config = dict(
    intermediate_size=704,
    vocab_size=522,
    init_std_down=0.00562,
    optimizer='muon',
    batch_tokens=131072,
)
MLP neurons of a small language model. Each row is named by its layer, matrix (gate and up: input weights) and neuron, and shows model dimensions 160-223. Each number is 200 + 40 x the weight over its row's rms, rounded and kept within 0 to 999. A neuron's up and down rows have the sign that makes its largest values positive.
Before each neuron's rows, "fires after" lists the tokens most often just before its 100 highest values on Wikipedia text that the model never trained on; "fires in" lists the words (lower case) most often at its 100 highest values on Wikipedia text that the model never trained on.

fires after: "w", " on", "n", "t", "ot", "on"
fires in: "one", "between", "fifteen"
L7.gate237,168,69,185,249,219,230,256,220,223,177,163,303,271,179,232,173,192,239,246,152,213,211,273,237,268,173,146,211,203,130,188,215,269,243,270,209,200,241,214,189,200,226,279,185,245,294,281,215,189,173,231,173,183,227,155,161,242,174,176,237,220,161,268,221
L7.up237,188,189,211,203,145,204,219,173,197,225,105,238,143,224,131,128,142,231,166,180,194,172,187,249,208,197,302,180,116,164,245,175,220,148,263,209,203,163,244,216,232,210,211,251,116,169,217,167,172,191,164,262,171,158,180,198,193,180,177,226,194,239,151,183

fires after: " b", "le", " al", " B", "p"
fires in: "released", "release", "based", "album", "base", "band"
L7.gate403,228,170,294,177,146,138,244,243,219,168,178,182,234,211,225,251,191,220,188,201,131,194,163,249,226,163,154,182,205,252,130,228,253,192,213,216,163,207,235,177,200,201,214,124,178,190,210,187,192,103,178,225,181,166,218,235,227,133,195,202,165,155,148,265
L7.up403,273,248,188,179,221,221,261,236,203,165,176,170,145,191,196,183,231,109,276,247,246,215,133,159,137,241,209,172,251,186,208,237,173,180,259,289,177,208,237,175,196,263,211,141,273,247,215,173,151,163,212,214,248,187,178,231,213,237,223,231,181,207,237,146

fires after: "et", "t", " m", "ber", " the", "ot"
fires in: "between", "other", "of", "more", "most", "these"
L7.gate462,222,250,155,185,260,204,251,230,200,188,231,137,218,263,206,278,164,215,225,197,176,166,197,230,164,131,222,172,227,252,212,203,261,209,166,226,207,142,198,206,177,179,136,139,169,234,254,271,231,184,226,251,168,184,179,318,234,232,264,226,235,187,164,211
L7.up462,219,222,186,123,197,239,181,212,184,174,219,171,189,235,223,153,216,215,130,287,225,148,211,238,128,192,238,197,139,200,179,249,220,197,194,192,149,217,323,227,138,254,174,216,176,198,268,243,225,186,157,234,292,246,221,184,217,225,185,188,123,135,198,216

fires after: " b", ".", " th", " with"
fires in: "but", "his", "he", "this"
L5.gate519,280,214,151,222,153,196,137,308,244,217,154,242,145,205,187,227,203,266,199,155,198,191,230,246,170,229,185,228,195,220,188,227,273,251,202,210,226,177,189,281,167,215,159,214,207,163,143,172,184,162,218,222,290,264,261,193,266,179,157,156,196,224,204,149
L5.up519,185,207,128,166,183,214,233,132,282,214,149,263,169,224,158,248,172,267,171,193,227,266,117,196,217,207,246,286,176,163,228,190,256,228,242,154,210,168,173,256,191,198,230,188,79,179,280,209,163,271,163,162,227,206,209,242,180,196,176,195,258,268,152,217

fires after: "ro", "r", "t", " d", " he", "b"
fires in: "due", "control", "structure", "certain", "helped", "further"
L3.gate567,205,174,171,152,215,241,195,197,244,128,204,170,166,196,197,235,183,149,227,251,273,233,232,194,192,211,113,162,195,224,135,313,257,216,226,168,207,210,155,227,219,149,184,230,113,178,164,233,249,227,204,224,279,200,173,237,243,208,228,165,168,201,140,204
L3.up567,192,211,273,150,149,120,226,187,193,168,149,248,198,157,195,241,115,196,166,189,215,109,143,145,197,246,140,212,228,213,174,222,243,132,184,196,145,163,203,212,165,209,237,212,195,238,164,270,241,168,127,161,217,191,179,189,190,187,185,176,141,187,177,272

fires after: "f", "er", "i", "p", " A", "e"
fires in: "after", "german", "germany", "linfield", "memphis", "awards"
L5.gate440,238,257,172,175,233,169,217,277,209,225,195,189,228,214,148,207,210,152,206,273,165,218,193,143,217,200,220,271,156,227,144,178,126,197,121,205,223,220,196,250,165,249,173,191,175,151,179,205,203,272,180,144,168,196,190,212,219,118,202,190,203,232,272,248
L5.up440,225,224,210,196,217,195,129,258,188,161,208,169,166,239,195,127,299,164,188,221,194,192,222,152,190,231,149,194,187,200,232,165,146,206,159,181,194,205,210,211,157,185,138,234,205,229,229,220,213,154,167,189,211,134,217,210,193,223,186,137,165,223,184,254

fires after: "ce", "er", "i", "I", " I", "ition"
fires in: "december", "ii", "different", "additional", "biography", "severely"
L4.gate554,182,201,210,256,211,220,227,154,188,225,122,207,177,221,174,192,263,204,182,184,237,137,147,265,174,190,218,219,181,181,167,205,137,170,221,168,126,212,194,154,212,136,199,226,191,163,123,151,123,185,163,190,190,189,208,225,122,206,239,128,300,151,197,249
L4.up554,224,202,187,196,208,219,187,138,209,207,225,174,195,197,177,207,220,234,209,225,234,164,189,182,187,175,126,170,215,187,217,214,184,154,185,204,258,155,156,155,247,175,233,172,156,197,200,242,126,225,240,204,146,150,273,158,155,228,182,208,208,170,141,241

fires after: "it", " D", "t", " on", " T"
fires in: "united", "down", "online"
L4.gate131,219,143,200,171,186,240,186,203,239,196,191,170,219,279,203,223,232,219,189,158,128,248,229,170,234,178,157,158,279,194,197,159,206,221,152,237,161,210,236,143,184,156,148,194,222,200,227,157,207,171,213,262,156,200,146,205,171,227,220,190,143,92,174,234
L4.up131,236,192,197,235,233,201,157,220,181,231,234,268,188,167,169,261,220,192,179,199,218,225,206,121,159,282,236,270,129,164,104,258,216,143,208,224,247,168,190,154,155,245,139,240,168,269,189,167,178,179,158,245,254,181,237,194,224,200,119,169,156,183,173,168

fires after: "ud", "or", "t", "ed", "it", "ar"
fires in: "born", "of", "attended", "in", "website", "include"
L8.gate618,247,157,235,248,167,161,211,160,224,216,205,266,190,155,198,235,252,155,136,153,157,223,186,191,140,154,176,196,214,126,278,226,221,262,220,163,153,108,199,232,174,282,128,198,210,150,198,245,155,143,185,214,150,180,139,281,194,233,189,165,271,250,146,222
L8.up618,227,217,206,212,159,192,234,236,175,230,165,238,167,161,199,230,97,312,205,224,228,231,206,206,240,165,194,199,245,201,243,220,230,202,141,196,163,203,140,224,164,141,186,133,205,229,153,157,243,255,207,162,217,261,222,228,158,176,206,249,254,177,142,210

fires after: ",", " W", " T", " M", " b"
fires in: "which", "while", "who", "white", "michael"
L7.gate307,204,174,148,146,192,223,195,150,274,249,201,180,155,227,156,213,215,223,106,201,285,172,167,266,171,209,173,224,175,185,211,204,207,237,162,264,249,208,203,207,215,148,226,180,289,198,197,259,212,102,211,206,134,188,186,161,189,154,92,216,193,170,151,126
L7.up307,257,187,206,309,183,214,160,214,194,176,264,204,210,171,229,242,208,228,222,196,236,213,230,279,275,218,170,283,154,303,141,177,230,246,256,227,260,233,173,204,189,141,192,236,211,154,224,265,181,209,237,169,168,198,140,213,198,137,99,235,139,183,217,166

fires after: " be", "c"
fires in: "became", "becomes", "began", "become", "before"
L5.gate229,248,246,178,207,201,206,235,181,177,182,250,162,164,304,239,226,181,216,162,247,132,205,217,206,240,155,214,149,217,200,217,218,213,211,211,157,145,170,133,179,190,266,289,240,140,95,200,202,136,240,175,200,178,169,228,169,232,218,143,263,168,131,137,212
L5.up229,167,215,217,201,193,205,128,229,219,267,157,239,135,241,209,191,225,128,201,186,116,259,189,132,188,223,231,139,221,230,161,204,202,210,286,201,183,240,158,176,182,148,257,198,201,242,251,132,283,224,172,159,245,208,167,160,140,167,193,264,198,166,142,232

fires after: "t", "ou", " th", "a", "ot", "g"
fires in: "other", "this", "various", "each", "little", "numerous"
L8.gate25,161,214,235,230,226,229,167,219,202,183,146,160,205,204,210,154,186,242,157,252,141,213,196,219,201,188,133,224,141,216,225,223,177,250,186,227,266,191,187,237,222,268,149,175,148,242,250,203,241,244,255,253,176,247,133,225,292,215,239,118,179,213,150,196
L8.up25,225,210,220,171,138,178,185,243,171,191,244,157,207,196,224,233,151,111,151,228,153,206,216,248,190,163,138,220,240,209,238,203,245,156,124,215,179,148,154,242,208,210,168,164,193,207,194,232,175,189,167,190,196,174,176,221,151,224,268,276,261,168,223,216

fires after: "g", " a", "pp", "d", " d"
fires in: "against", "again", "action", "appeared", "appearances", "ability"
L3.gate457,153,258,213,222,296,133,199,228,208,223,220,167,250,216,229,280,201,183,187,270,157,244,233,228,225,220,178,211,261,143,248,226,224,157,185,138,179,185,241,205,213,250,265,188,229,181,286,221,174,224,202,148,177,150,205,201,231,259,180,138,139,212,142,283
L3.up457,111,236,192,207,242,198,159,232,194,146,227,218,236,170,162,176,244,195,218,236,206,248,212,136,128,206,172,174,204,242,139,197,210,217,167,231,210,150,267,137,201,195,184,232,230,221,255,226,227,194,238,142,151,182,197,166,221,142,197,196,221,198,229,235

fires after: "ed", "er", "en", " on", "s"
fires in: "by", "online", "series"
L7.gate529,172,198,161,296,174,243,158,134,183,208,152,188,224,225,277,161,222,199,258,189,237,150,129,182,175,247,111,232,189,215,171,101,84,208,263,177,220,230,136,200,200,154,153,155,147,217,251,215,172,209,174,214,168,222,198,270,199,173,305,217,154,212,226,176
L7.up529,223,215,157,226,204,248,123,117,190,223,273,217,191,197,215,187,195,210,204,280,210,182,206,181,208,206,213,187,232,272,257,164,157,196,217,141,166,215,217,289,238,240,207,161,198,194,224,227,224,173,230,172,202,209,184,231,185,161,225,261,202,243,179,115

fires after: "t", "oc", "ra", "e", "v", "ro"
fires in: "until", "local", "italy", "never", "traveling"
L3.gate333,187,212,249,232,182,178,201,209,142,284,218,218,174,127,186,194,150,207,208,171,163,237,223,176,193,201,186,198,157,199,210,171,243,235,130,248,198,232,250,162,146,224,214,208,200,187,210,158,187,153,145,252,214,194,257,178,238,189,216,161,209,180,151,196
L3.up333,219,156,226,239,206,273,214,240,270,220,219,185,208,188,210,197,162,230,140,235,175,119,281,132,186,166,209,204,221,206,246,235,149,173,123,170,239,201,240,158,188,214,193,156,146,123,178,148,169,193,205,234,214,190,235,205,95,215,194,183,226,178,192,148

fires after: " of", "ed", "ber", " e"
fires in: "of", "on", "in", "off", "official"
L8.gate427,180,129,202,182,170,169,229,124,202,265,216,154,215,173,225,249,167,192,243,174,104,224,195,87,190,88,240,184,215,235,188,208,208,159,172,213,196,176,225,221,190,241,158,140,188,186,273,217,145,164,187,228,198,245,227,243,213,186,176,176,208,138,129,188
L8.up427,235,93,194,190,222,177,207,180,137,201,266,232,172,207,248,157,192,160,217,201,253,179,165,265,205,207,165,223,197,216,165,128,225,169,190,145,163,162,143,105,165,176,179,179,171,197,138,181,247,179,146,162,225,274,182,185,202,117,159,242,236,211,169,226

fires after: "t", "v", "e", "ro", " re"
fires in: "other", "development", "key", "reached", "broadcast", "attention"
L8.gate27,240,246,211,201,160,189,175,187,202,192,250,189,217,141,217,161,75,196,247,219,224,192,193,159,189,154,156,187,186,255,183,238,259,217,145,239,163,277,204,209,229,166,201,145,224,183,217,209,181,230,200,203,134,179,177,191,215,251,149,202,169,212,194,275
L8.up27,191,140,247,249,128,132,136,219,211,189,189,172,217,147,147,177,222,248,190,164,188,170,256,242,180,147,157,197,217,205,232,270,284,230,217,156,174,204,257,195,229,206,186,232,170,174,238,196,196,192,121,174,230,141,173,168,157,270,181,143,262,246,146,162

fires after: "I", ".", "s.", ","
fires in: "in"
L9.gate290,180,221,209,226,205,197,166,223,196,250,180,206,187,250,199,225,243,231,241,190,143,239,230,237,229,191,168,206,200,182,137,208,240,284,276,247,196,205,211,201,160,210,222,240,201,208,244,202,156,196,202,291,218,220,313,264,202,218,238,175,186,139,183,166
L9.up290,194,106,190,179,252,206,274,164,297,184,227,220,211,214,281,217,200,208,170,178,229,207,165,210,208,186,218,207,171,193,162,240,133,257,174,258,163,204,189,245,222,248,229,181,289,138,209,245,275,143,155,185,175,199,243,249,173,126,151,220,217,157,208,161

fires after: "w", "or", "ir", "r"
fires in: "two", "north", "third", "town", "bird"
L4.gate327,153,208,291,219,135,267,234,179,140,205,177,144,154,170,226,138,254,196,234,237,234,184,163,200,253,219,230,210,246,231,280,260,190,306,160,135,209,237,151,199,217,201,223,151,243,249,182,196,233,212,308,286,200,206,167,201,222,168,202,254,179,222,237,160
L4.up327,186,229,220,191,180,287,204,184,196,260,151,210,165,203,235,233,161,183,184,168,201,231,138,208,222,150,200,220,120,173,170,207,199,177,202,147,217,254,142,250,211,208,180,166,164,96,137,249,244,193,231,221,183,128,225,188,278,203,231,185,156,298,221,172

fires after: "w", " |", "ver"
fires in: "two", "2", "3", "several", "1"
L8.gate210,179,230,228,204,174,240,176,170,112,252,229,240,246,282,205,187,182,176,228,215,194,204,293,129,205,185,183,144,171,272,173,180,218,213,161,185,192,213,187,177,212,198,226,150,244,222,205,153,152,240,162,216,194,224,167,224,267,203,203,243,305,221,178,169
L8.up210,165,221,247,245,171,257,166,183,190,227,187,217,230,190,213,163,237,207,248,207,287,164,174,207,211,238,171,249,279,135,205,154,167,237,162,255,269,232,175,173,184,224,90,117,238,154,231,231,161,107,172,184,233,199,181,160,213,204,227,142,232,235,226,165

fires after: "u", " M", "em", "ou", "o", "m"
fires in: "may", "august", "july", "february", "october", "january"
L8.gate21,141,185,179,217,195,163,202,205,172,177,252,234,326,114,199,186,251,221,141,180,171,151,201,206,135,186,191,157,243,223,196,194,188,243,208,167,221,133,207,204,166,153,203,193,216,140,194,185,187,204,263,168,222,206,244,214,191,221,199,216,181,224,192,152
L8.up21,216,178,154,231,270,213,200,229,184,114,180,206,158,160,237,225,210,202,226,196,181,193,194,191,191,243,295,259,236,109,200,191,239,242,141,217,218,217,235,158,190,226,224,229,324,186,211,173,256,181,212,161,171,162,174,174,226,192,223,132,250,147,157,173

fires after: " th", "h", "l", "t", "p", " d"
fires in: "this", "that", "clarke"
L4.gate14,167,176,192,245,221,142,159,185,196,189,183,173,151,226,152,165,210,151,184,210,207,174,204,186,163,182,181,157,234,185,153,261,172,301,201,199,251,211,212,229,178,189,153,230,148,228,186,263,191,188,238,199,214,152,197,223,210,213,237,142,195,142,238,244
L4.up14,136,233,257,244,173,133,154,248,246,223,249,209,219,207,179,170,183,218,170,249,181,133,211,179,117,210,190,176,215,237,177,237,161,200,210,192,203,178,212,287,101,191,163,172,100,112,184,155,185,173,210,199,185,160,133,209,225,252,174,236,175,165,227,202

fires after: "in", " th", "ran", "h", "l", " wh"
fires in: "this", "minister", "established", "which", "finished", "ministers"
L9.gate106,210,140,186,155,181,196,240,259,196,215,194,163,169,226,229,186,215,171,190,167,261,225,123,195,195,169,219,215,178,241,220,220,143,226,175,168,196,165,247,256,212,154,178,196,143,205,192,209,160,167,228,154,251,193,169,180,171,240,148,145,181,204,279,193
L9.up106,242,159,245,259,220,196,233,182,244,189,197,202,249,149,200,193,153,172,172,198,197,193,151,201,260,191,263,163,186,225,256,191,149,244,251,286,218,107,172,169,196,163,118,150,164,188,143,252,169,173,206,205,293,214,179,165,205,200,156,208,220,184,263,150

fires after: ",", "il", "ar", "s"
fires in: "which", "who", "while", "railroad", "what", "whose"
L4.gate306,167,88,165,151,199,189,189,206,176,154,155,189,237,223,172,184,234,292,189,249,252,223,163,225,200,230,156,266,213,180,148,190,135,190,232,173,177,179,152,125,235,227,203,246,158,183,201,269,139,217,252,263,162,248,206,280,155,143,144,237,181,238,151,172
L4.up306,186,135,204,243,227,211,204,233,153,220,278,181,204,150,193,194,188,203,242,218,251,198,181,189,228,195,218,302,199,164,218,161,197,225,244,138,208,191,157,209,200,251,262,171,245,184,156,204,211,170,184,197,161,235,214,191,176,157,213,205,260,127,189,191

fires after: "ou", "or", "r", "er"
fires in: "north", "south", "southern", "east", "structure"
L7.gate603,232,196,235,251,118,288,301,196,177,160,207,215,163,207,247,218,207,203,204,205,180,190,234,178,219,191,215,194,191,202,178,153,192,240,101,206,166,233,161,166,247,184,109,247,208,202,249,213,191,201,175,194,209,252,161,228,120,102,173,197,190,146,150,239
L7.up603,153,272,184,178,227,257,223,165,173,168,206,170,141,183,246,167,183,222,223,215,225,198,238,161,199,85,230,156,108,182,184,202,180,116,161,162,182,111,235,218,203,156,240,236,198,213,204,203,154,99,217,223,161,194,163,224,265,132,202,156,185,180,201,161

fires after: "oc", "ot", "ed", "p", "ip", "s"
fires in: "by", "local", "hotel", "represented"
L3.gate188,230,206,190,173,233,166,221,199,226,219,191,166,222,194,298,247,131,242,154,138,177,208,223,187,272,227,152,220,270,231,219,250,227,221,294,221,228,152,153,162,184,179,245,184,249,145,180,239,181,198,175,258,156,166,283,124,156,252,179,211,198,227,207,198
L3.up188,110,207,238,210,213,280,210,198,190,237,221,192,201,164,242,183,157,198,170,254,178,192,229,215,174,261,195,208,210,171,171,252,172,248,212,164,169,199,214,170,207,173,196,113,169,115,278,184,171,186,172,170,181,175,252,201,185,186,236,176,138,213,216,213

fires after: " as", "w", "re", "ed", " on"
fires in: "a", "two", "three", "the"
L11.gate347,235,172,267,143,178,219,198,229,208,242,231,179,233,223,204,230,199,230,191,181,231,221,236,225,231,154,177,170,185,198,209,153,248,148,193,236,229,191,155,249,207,215,206,222,226,171,275,229,277,177,271,246,199,231,229,212,194,270,229,232,198,152,202,226
L11.up347,192,221,237,232,174,160,153,211,163,234,142,240,142,156,267,162,181,189,240,110,200,151,208,167,187,194,144,263,215,119,256,212,212,201,202,188,203,181,187,193,185,181,205,214,178,193,215,233,226,204,139,193,164,238,180,175,209,127,164,232,144,171,180,155

fires after: "v", "t"
fires in: "county", "development", "service", "services"
L3.gate347,245,178,240,201,204,175,170,237,206,158,189,202,308,231,168,122,171,156,242,190,205,193,172,181,127,213,149,166,184,156,204,216,166,271,211,201,195,163,156,91,227,155,260,185,211,203,268,168,202,195,239,256,213,135,170,122,191,171,188,83,285,162,173,152
L3.up347,209,120,247,178,205,217,191,137,234,148,234,111,120,194,188,223,187,159,141,259,243,154,186,241,207,223,202,178,204,221,198,195,188,190,110,124,171,264,199,210,243,149,162,180,196,184,149,183,245,211,250,252,219,200,220,168,235,257,209,274,159,95,185,145

fires after: "ed", "ing", "ad", "le", "s", "ion"
fires in: "to"
L8.gate359,233,184,251,258,196,212,271,210,169,189,161,202,186,176,182,122,197,222,212,140,137,165,211,244,190,199,169,198,146,210,236,229,230,189,257,226,121,135,207,189,223,195,252,125,195,272,254,253,260,114,199,216,174,197,198,220,125,274,143,204,240,282,163,166
L8.up359,183,117,264,119,246,200,184,125,202,223,271,175,203,160,158,218,163,247,164,217,176,148,211,307,224,177,218,250,197,227,137,163,176,225,206,227,228,143,210,212,198,187,114,186,244,244,273,159,204,183,199,240,164,156,178,221,254,184,224,168,167,220,159,155

fires after: " p", "n", " n", " P", "z", " N"
fires in: "party", "now", "known", "nominated", "part", "zone"
L3.gate493,209,261,201,154,143,121,181,224,164,240,182,238,225,179,258,127,154,183,218,215,150,257,225,165,242,237,241,213,136,141,201,210,236,174,133,206,132,221,222,212,212,186,247,215,213,281,162,211,153,196,139,145,175,228,219,236,217,306,231,126,183,178,202,162
L3.up493,188,158,203,203,198,229,212,157,149,182,197,275,146,174,159,191,157,183,153,142,112,129,193,196,183,148,210,227,124,191,76,207,187,164,166,258,141,170,204,261,169,244,246,181,207,336,201,239,202,143,184,150,217,187,219,227,230,209,225,197,211,222,151,195

fires after: " b", "er", " B", " a", "ell", "p"
fires in: "between", "after", "as", "berlin", "base", "opera"
L8.gate238,211,204,237,189,214,200,151,283,275,253,210,245,224,186,263,195,204,232,207,270,279,166,206,262,168,268,97,190,174,152,214,177,189,167,156,199,150,164,244,206,154,248,161,232,146,225,257,175,221,241,141,266,191,187,211,167,217,158,215,229,254,167,182,203
L8.up238,157,211,225,273,170,242,235,271,233,166,162,149,160,216,231,192,224,195,219,157,186,254,165,203,166,224,178,226,197,166,275,231,242,198,163,199,220,235,282,209,148,257,175,187,253,245,147,210,189,169,212,278,169,176,288,268,158,242,241,200,261,158,183,169

fires after: " a", " A", "A"
fires in: "after", "african", "according"
L3.gate535,196,226,214,182,186,177,110,228,245,241,214,179,190,100,177,194,142,207,199,178,112,207,222,226,247,205,244,137,217,155,148,116,162,180,160,209,217,194,279,180,167,325,152,196,212,271,162,154,210,194,147,236,146,212,195,157,226,211,146,244,197,196,200,214
L3.up535,237,241,203,187,173,214,162,248,214,179,283,156,188,159,229,165,130,302,236,233,225,203,180,245,229,245,193,193,153,292,246,224,197,178,179,258,129,253,207,195,235,225,312,225,174,236,223,229,145,165,225,182,173,119,220,239,244,181,224,175,255,143,184,209

fires after: " be", " b", " B", " C", " g", " G"
fires in: "became", "book", "books", "become", "government", "because"
L7.gate162,162,174,224,219,197,196,254,227,185,185,184,192,155,261,200,231,221,258,218,186,202,237,130,229,238,217,180,170,199,167,183,140,179,234,211,135,213,133,159,218,210,208,248,247,185,271,250,181,244,244,198,186,192,203,183,128,217,207,182,166,192,225,218,174
L7.up162,192,208,219,222,179,194,192,225,222,179,171,201,235,186,207,198,273,115,254,245,107,189,197,246,232,250,225,241,166,175,193,222,249,260,192,220,196,219,165,233,183,139,184,185,195,238,187,216,190,237,177,248,208,222,182,135,217,180,201,258,264,151,149,207

fires after: "y", "ear", "on", "u", "in", "t"
fires in: "years", "year", "points", "daughter", "honours"
L7.gate171,193,229,176,243,206,161,188,261,222,154,157,290,195,169,148,127,124,138,162,150,184,176,127,229,238,190,176,265,201,260,155,196,173,215,241,233,213,223,172,224,188,158,152,152,227,197,155,209,163,168,214,187,148,144,201,153,169,238,240,177,141,183,193,176
L7.up171,176,225,198,279,188,172,157,195,213,196,126,100,239,195,159,295,268,211,193,230,187,145,195,264,190,220,243,136,209,242,219,157,244,261,240,234,214,196,209,219,178,192,213,196,228,183,240,132,181,168,196,173,302,243,171,210,152,186,191,127,283,212,215,156

fires after: ".", " H", "y", "ur"
fires in: "he", "his", "ohio"
L4.gate507,141,217,193,171,158,195,302,208,204,172,163,263,209,172,245,200,248,204,233,220,145,169,218,157,190,170,212,215,178,225,212,162,183,133,180,206,231,190,238,269,187,218,184,160,227,274,179,224,181,178,199,133,219,203,171,261,216,195,167,173,208,210,228,176
L4.up507,180,228,193,224,158,152,229,191,172,230,123,270,226,222,186,242,238,235,216,179,216,227,208,203,291,225,179,290,249,230,153,208,253,244,165,127,189,210,192,211,178,191,141,228,118,160,178,171,185,195,226,157,142,214,258,160,167,223,216,161,151,276,203,204

fires after: " re", "ers", "is", "as", "um"
fires in: "released", "version", "incumbent", "episodes", "release", "during"
L4.gate702,236,239,252,147,174,148,200,198,198,201,196,214,289,235,188,159,188,245,234,130,133,214,214,164,156,139,213,209,184,245,181,233,227,201,205,255,224,215,174,201,198,261,254,253,143,258,143,168,212,244,232,207,202,211,257,194,253,247,175,267,268,208,224,200
L4.up702,234,216,207,226,210,161,162,148,245,202,127,137,174,218,179,175,156,205,135,228,175,196,248,193,161,162,274,104,161,166,182,161,225,143,158,211,220,180,168,197,227,224,190,212,234,213,212,229,174,184,173,188,272,200,243,244,151,227,204,213,157,187,229,167

fires after: "ter", "w", "un", "ro", "er", "s"
fires in: "international", "road", "town", "units", "transit", "highway"
L3.gate180,163,147,204,168,164,215,240,165,179,193,188,166,210,166,190,271,191,244,163,200,118,256,227,212,247,169,157,226,249,222,201,173,167,224,253,155,255,157,227,162,272,218,248,174,179,229,243,231,254,218,147,237,288,267,193,176,187,181,173,224,228,244,252,193
L3.up180,175,191,234,202,211,247,220,269,210,129,210,203,247,234,189,199,121,152,181,196,221,168,262,195,209,230,96,231,184,225,203,142,222,231,196,220,260,205,194,227,257,253,152,210,179,201,248,238,179,282,153,231,290,220,137,186,99,148,230,217,247,246,192,202

fires after: "ed", "ain", "k", "s", " 1", "ro"
fires in: "from", "against", "by", "like", "across", "1st"
L3.gate652,238,150,228,184,207,138,119,208,232,220,270,194,149,155,234,227,213,156,259,184,194,237,172,234,244,241,144,212,229,193,139,160,188,166,147,149,214,213,176,209,170,200,197,194,224,209,158,225,232,139,104,171,273,191,279,195,250,159,283,174,209,287,286,178
L3.up652,225,208,221,206,234,219,135,231,201,201,157,215,104,222,247,238,138,185,187,212,196,183,210,193,212,157,170,204,189,252,212,159,208,118,183,199,171,156,211,132,201,233,276,213,223,220,206,180,239,151,205,188,206,202,258,155,156,228,181,232,164,178,229,190

fires after: "ed", "s"
fires in: "by"
L4.gate442,154,236,141,190,115,201,236,279,169,208,205,201,204,197,202,215,108,242,251,217,199,193,174,195,151,196,181,177,237,199,204,151,148,127,255,215,185,225,153,198,151,197,121,174,204,192,174,229,256,166,196,184,231,205,242,198,219,238,301,186,204,220,288,202
L4.up442,179,158,281,182,213,180,182,147,140,219,183,251,149,137,190,207,160,218,236,221,235,184,256,190,155,194,107,278,150,245,186,146,169,287,221,167,229,158,124,173,235,207,213,207,208,215,213,227,288,206,260,202,148,153,117,177,134,163,203,237,211,260,231,192

fires after: "u", "r", "o", " M", "em", "un"
fires in: "october", "april", "may", "june", "july"
L4.gate159,179,197,244,244,277,151,195,184,223,172,143,190,207,235,271,276,288,161,178,220,137,174,200,144,135,263,153,233,86,249,252,232,254,189,201,257,255,191,177,191,149,208,201,194,231,175,144,261,173,151,259,241,259,168,174,230,244,207,197,255,289,197,221,216
L4.up159,229,162,135,166,236,214,224,222,169,166,264,180,197,117,229,240,196,143,206,218,188,251,174,215,202,173,184,121,199,221,192,186,266,258,207,207,197,210,172,169,244,200,219,232,271,202,212,157,198,173,203,210,212,203,228,113,208,227,234,169,170,170,197,174